MLP neurons of a small language model. Each row is named by its layer, matrix (up: input weights) and neuron, and shows model dimensions 320-575. Each number is 500 + 25 x the weight over its row's rms, rounded and kept within 0 to 999. Numbers have three digits each.
After each neuron's rows, "fires on" lists the tokens most often at its 100 highest values on Wikipedia text that the model never trained on.

L5.up1828:500488482480502484460513543532528464526455466526529564484503468544510479487448482514554519477548464466494500510484517466571454516555513486499473493524483479497545486489518519504509484516469504508480486498469500489530462509503504491516508515510516488538484513504510465498504512454507476499490531528495500514518487482534480475458516473531556475495470487505515486502526505526562494496466529495526496523542495472521491477500454542494484518510519511538520502483508510480451474498544500521517471513499514508522527490528522508485504470495524511529518519574492475478487488526545527464494474500552530531495527499538537511486485477468484545462497525418499514492549535539480462495492495468469494468510494532519524512483507476485520492509492453529545470516485507528493488468493468
fires on: " |", " United", " 3"

L5.up841:494539503512512492461528517493484500458480479520486512496512521514502507478487516487487517494518469488497491519498514473486555486486477488472537497510485512517533536477496477458529503475499480506506514491478473517536529487508498504569498486478534501490501471506512496451509491534512478507488514503531519495516477509493470470498528503517500547458533527445504505505507488505493525463530474511462451504516531530423486510474495475500464478512525505520491525494425464498501532510514534482514461559477550461535492539501485492499487505484504511477530511526478492488524496498499476530424515525506513489498480511506472522520517487466520511478526471505477496508486507497488432508524494459484479490497489494521531458516509552524506480514488537517510500492481472469533523490512535
fires on: " at", ":", " of", " |", " on"

L5.up1315:487510489494457505449512487507496528482521525504485482503490483520528483494520501505519515453521450503495532516524492491514541502497502581470512509509496462514450489471459500475532465465509516515526505510511528488496507541524518453538521524502488505470484526542512479525509463527504555535501551490526490527504479501492460484470518504472500501513490489491471480501520537495512504483483472477536479481528553495472511507499519502502459505461461523501507497506483433491511494505510488493519505512545517470485508484545501504465482495505557467513481478535507491512468494469479437527490512498465489454514472498480526528470521468483500464518486468469489474547514508512484515571506513493489536506524545539531459455505516519497552503521498491497531549503507480510486511473513517
fires on: " in", ":", "UR", " and", " as", " of"

L5.up1311:455529520485525510493503491470521509490468520498484478478502531515518553490516517487487517494498499485522497550508511523489509525459516532506508498531506520507482463475500507476487550517500537505567479480462528467458496495545495472528505442527509519489485544530500505493581513573512528486480472484520517470457506457502512478512491495464496494470510481496499475504480516518489517477483520430514493473515551484476466525509496514493512494531498478507521512496474493480482504510444496474475508528483464488488485502476516500538523457513521532502486517480496498422444501538521495532466532506453497468494486479437545486500465497458484504496577505517475502560450512520521524499489508478512494523488509477467500505496493512514503500565547467457517493512485486516510508550475537
fires on: "-", " producer", " singer", " director", " Producer"

L5.up1570:500503486513483425519514495466453467461510490503480483476507478531504509504509529521509487488506488485483487484466551460491522488500495482447467525464520504514525505469517494485457455507505518526524516500519463499497538493501501517508483521487494489472493483467458495473520546494501518536461486484509495534537530485485447474522522501487516519508493486516461479538480523465485488490538512508502507506493514508475511477459483492467512483519499497519524501451453447481533504548495531485473548475505465481494486478507515482505526512472533486488510506496492500468471514506488494519464539530476550476489494464490511516512523512497487536493532504557511533493494521547530476508516524533566514497491533497494456500479514485518547508506528514530495474544465510540536526535464516
fires on: ".", "–", "G", " =", " jump", " above"

L5.up872:473502487552493479498516479480483464495460488498526496496501482511503526470529495491500499490479500536485464476468534514476493484499514558523496557513534489520508472490508475516503521540496498527500489492507536574529490475516487442486519497487509470505480551479519493530494549523501496518512520532515506449526500499478522507515527530518532473476527481495471528513501555527502475543482519490539502518510524527512460513492498476504522474431530489482459483553543479516535518495529505507527490544520486481529486495485509481499498487479518475502514480491483506487446472515493477496507489532461490491499465483470481549465497514559503492525504510516493502493479486479494491548540469494487524505496507558477491497502520499541535493555522520473482495478445483509492481495505528
fires on: " |", ";", "oli", ","

L5.up791:515506490484541493482511515511490501521495542466463499564511516500453517512503490541495497479515494492501544510473528470522547515504476513482495520518493473510515444489452493505497491490448522526501492470495538517475496526512534546466435495535540535498474484506545492483557508497536487547483506493532489518511508471492442486496459510482513471503509474510530521477532473467479516488464488488503521539495529457502534484509492486499498527515510545479493538510515528512539522481477494491489542488537516489486471494507478506513550465487485476492508470453508495455485533544475452562507537557479464478530495444494520461521510489502509502493508488509473483475510503480470529511501495480497500508520509504489485524498489532512512505496496531465494521460518515475483508497487516
fires on: "|", " as", " |", " gu", ","

L5.up2298:472496528486491496494517501494536512495519481504510488486489547480535529481514477474508478500539473487533463499484514452526496509476479513518562509489502500516491495504541497491527478489511549529502461476488473480527437457497472484546509495491541493484498504512521466465541524500527538512518473491494517523514551519499478503493506489508530484478494490477456479501518493488520499500490490471538512511500477442539513523480481496498498552512444507491455527515524505489527484524506476478507521516416497526454492498484513508501541471540502502518505498522492486476455489522507538529441528475471479541503460497497522541518525511496523498512530504500514561491484490536491463497535500487508480507481492514493499538494523515480504523489531480486496484487519508560516514574532529
fires on: " and", " or", " 0", " /", " out"

L5.up804:480464453498546464485470591502520485540481469498502538488498555504534484487466483488563515489468483495522470511510478514546518502459501526482472484485495501545467498472529500502492488536499520489444493521499435508475470486543543481486535524491494465489491522511483485528466566503499549484471507525483517513482491482490476477478490526531498566526475434542509493462512494475536501480492523501489523488466503493507458542495495536519506484528506510527475487516471542466486492485474480526529515495446494507508450499489519482487535500482532543505496514487523522462483505500476558514534529488476485498468534457496493506491498473519493510514528473534515483541537516537480471458474510483509516501490513550541515479487531514501485527539513470507486486526502503539470497480472493
fires on: " m", " |", " of"

L5.up335:512547473487518472472475518489515493484510481466527503508482524517492552496489492492474524465480476471521529502541466476509511508490540528508515504512494501477469519473530476494506516537513512470516504492491496542493518477512492476500502485505502537506461508526508457488525500485516468447499509507514515488470482535520473481482482503501509503450489528492528532509471515505506540482463528492501531520512535455470530470525452479519524522487524559499516524437452479507504526448500519508500526494496492521528475506497464515467514524497505481477519493498538501454501518488444495480483501525467488549503481446517563447486466504548511475463500504520525487488512476474515500533507482525512463533488509490525443502533492509478480516555459545486527535449518448504496484520468483
fires on: "|", ",", " had", " has", "ili", "\n"

L5.up1424:527500473537510507506529482485480513494477493499489514491498497493502531509527512475500495466458530489475474502515499494510487500484478520501475540495510488539542493464501493494478473489539511514499524458489491501504442465514506542475501527490502528506525489498510459535519504569508478548494534479471500474486496509494449488482543543501503492462544501489525509487557491477519507469515503487492496504490468521498522494515503479540477483485479461526540485548507501526542497420534547496487510515513477522445505492458499505484513511490466512498501430491478489510486490495519481513470501535505487490453446456508485483490489490493463488529512490488559438499486511460504504524531473508479487496502517492469503484500544530483450502510522511523468503501494480523500494525470511
fires on: " =", "=", " a", " known", "\n\n"

L5.up348:470574451507517509490511553510524487496471497503494485449524483491488531482511485517563515484483473487512501512519513521484501498504550531506499510467496502511532506456525474484492498507501471488474523504514498539502464487519508468485518479474453496525544512484506472518470519516513511494528550541443490462477503530489517497518515473516490472495471500485466484510497550519529510491526534477516446477534544469500489528473460472518509491493479484510471512491482517497487510484490513502527462532534458482479475477522512481435510485494537459524513472539517495502471529490503508501497449544511519535504495499524509481506488515516500528503481502472505483522499517519444511502488489494490517483499499518518517484510535551502542479545480504484534479548519516506477458471539489
fires on: " |", "|", "\n ", " in"

L5.up2082:486514477512527519494510472459531489520514499525486533497504486534447478449493480501543545453490487466491460487493509471508501492508475565471487505497527489519546471490455496485512474469483506494472515507495454484482504498501495465456510529484570488524462479539514500524477513530501506486445521520537509485504504463487490473474526505466508509479516486509543522491505502457529522502485515526562463502472456521468492468537487531520538481489541500559494480488512479484479487503503500497511489492493531518505509525509489508504513478506513491494539463510475496510531494500513441502491505527515488496478475497529522512522497512468503483521517481496506463494499468509495474511520489502529459517519479472528531486536594462524500504516491529502505533520524521498492520513461522
fires on: "=", " =", " |", "P", " ("

L5.up600:501539485514504508508527478513502499515472523510481491473504526516504515479531499481487507507457519485534488526500501509493508494431499492500537510522467508519537494463497505479507519505519511496535498470458479500475461482535501497527446516495502500490479544497523465435526506558476476490510534493516505471512503502482503493502509503507507500495499494459499472508492473496490507499524533464493525522501535483446496504491492499526493502499565515477492509523485493538503501451502491488472517533535495498495496499459467504471552522487510475493526529465459473494481497502538521579467508510470478482498521502500495483494493492539517501484536505524493509484427526486451507530534476512468487528515507492504510478503504552493489553500508557479499485516504470489517486518468512
fires on: "\n", " at", "\n\n", " had", " has"

L5.up234:479493503479472464501480525465515463452496525492513482504490454496455489479509467485535504503455497461499511440436561489478508506542510492504535526499480518504506505539486502470490512492505491518507520484502508508469506460505533493508446485469517485458534514476540517489514530528457511505489496536468539493521488465530469508484512544491541522521480479537478484480483523449515505490509485489509501499517499505516476543487493514527520533502470470482516511439451492479516468459482458525532489546490502451511510481529502501493499479460565449524489510493513528500471454531459488516452487541493530488467490490499515530513482447467474504487459501510478546492475514543492514486488476493528454478535516511528466517466489481536545491519531485522490473520492473528468465499515469
fires on: "–", ".", " 3", " Turnout", " 2", " 7"

L5.up503:499523506490491525452501538486477501498485479471474496472500519515467494481508505503530492532505469526456527500517514500487474504503496559493526483555494498485476502482511453525491566481506518494480471481517468518502519455504554474493539506534556485529454493505505526494542517525515497499512507506504505486442475501554476521508500503503494499473481479514537520499559547527541509525550478515533499509508526526476457517507547477494480492486487494478509537482484512498530537497519546468458513462508498488479502509488449517505457448529514509512512468476494485525455505498500467515506444535509487502466440491521477480472511495477496523477518543488496475504451473480542538585532463464532511478491498512502493473494481513468512475491492512485534492495489468495477507523531516
fires on: " was", " a", " the", " in", " He"

L5.up1063:502515529512512500511523491516518487516473469466504522471492528507466548470488471471529494546501516509555517528473517500495491515512511526505508538495492519484478474477529471500535505508494516503537495490493522535456465483504512469471524472496524503553492502549451482485500507532564527511488534488506488514459489510484550482545495515538490480496478494539502517474512528527523526509497520496486491507525515554479484517528505492486490491529470475441498483477491484468511494507495532506526470495509446470520521466531505490542513494476517517481512509481527473495498499506530506530519470497491542496480462472517520519464512513498489492462496467541464518541420523525515511537480482425477492479519508489475481529510500484486508510488478520453564491528516447518506471496477498
fires on: "z", " Christ", " In", " in", "ho", " Ho"

L5.up1872:499490507496549482471514533511500548472532518463520512492541545505521462523523450506536468497463454523494519509506482528491508516496518504470501497530489496542449517514500488488514485491519499520537489477518514480504507509512507492519505457490505496485484500477502491526453482489531529534467463422481500463488544495494439493531509513526500517487547481479504483467482526491508508496474474504499489479495499527473501481473498515494487493497475519494523524507463501480498494464492507526496544477521493538489457513512471496485510484466542483490515484479473496505490492485508492552478523503485555490453439482524530511496495512460480507500501482480490442511475515531497469554566498510475523492504526491461489502463524545477485516503556507485498504503511499527486493487491553
fires on: "=", " ="

L5.up1918:488525449515510472495515500519526509486522498553523518533473472494524536465464499511540534510525538488483450497478509521471481524506516496443455501548490483492483456466499464462531486481523505520497513499499520483441537466542486484478491511519491504529462533563561476499521498532501508510438479515521470495455516508500506531480519483499522511487536473523541526534472526464518467504462513504493551502539517495435483448529470463482482518481494513518537498494511495502481496466519536447518505492489502501507486468488491508512522472494497472537532516509491465477484486512477480473489496522525494550495523490496496504500475497529528508517495492487497513528517511488520529473515484522534527509470553462496510555506481511486516520529449575535528489498499501572503489456495530
fires on: " of", " has", " had", "ang"

L5.up1361:466498507477502530493498476503491491507486509441505511492480492500494479547508501470476480460501516496577513523533486523495488511492515511453512511513484552498494523472498470466513504473482506517545505508500472502454507479482539529484524533486522536513498508533459473532491492497529514498466500474507504474483505499513502480490518479505480494479495517488568523511501503518461504479555523506483468478526500490418496508490533491514527466534516500529516481525480509516536495476482535483449528486518483459465445486528470480491507465531508517489504475434443512490500565544549483536539499481464524478504486453512524478512462545506489458506493494520483460504495502482496532509543474514493535506517547489478489480526526517517511538523475524525473529464494486499514527520480533
fires on: ",", "N", " after", " for", " announced"

L5.up448:513500492506499517508493491505495489478478508497503475444487500506518482476526476501507492489483511516491472492523502519507546536466467537459511491483512482509500517483473489518479512466529509539519485507473453519493475484566492479519495519528516518480466496510488483497502484560511526510504536495507505512452508471488520500505481505563525478464533469478496525486513445494485483478596500513478491478515478463484479545509479480487508493487531495504497469486488501482516525493526533523483476515557520510441513522476475511493483543506492488481498481515518517507467495486501479508488491480515528470511424461515508482454498503492496525513541483471480480515493513487507471517533478482470508480514546524504495495452500553517548454492483504467523526498507523485514507467504504
fires on: ":", "du", " a"

L5.up132:494504501487545531531531502537519474534482505498463524478481490509521542487480530514538476484473445490526500489500498514492499497483537517522487491468503487472464517503516485493497548519487508508518503518469494497445501513505548495522550508491487521519521536564444491482556516481496533518477481500463491486477435489477464477509517480476490510493557493451487481471541517489532521464455506487502506509517526522486437475468526499508446502460479498491477488496419522494541491525530563497478488518518487493563501463478528489485538469461498546514522491537533489520514502521529505497473502483498487485492473480508487499497522510501482536526469526514519491521494482498515464496503509474505518505467476519525533470556486503531489461522502527445481535510550519529499475479484470
fires on: " Ho", " him", " of", " in", " Ha"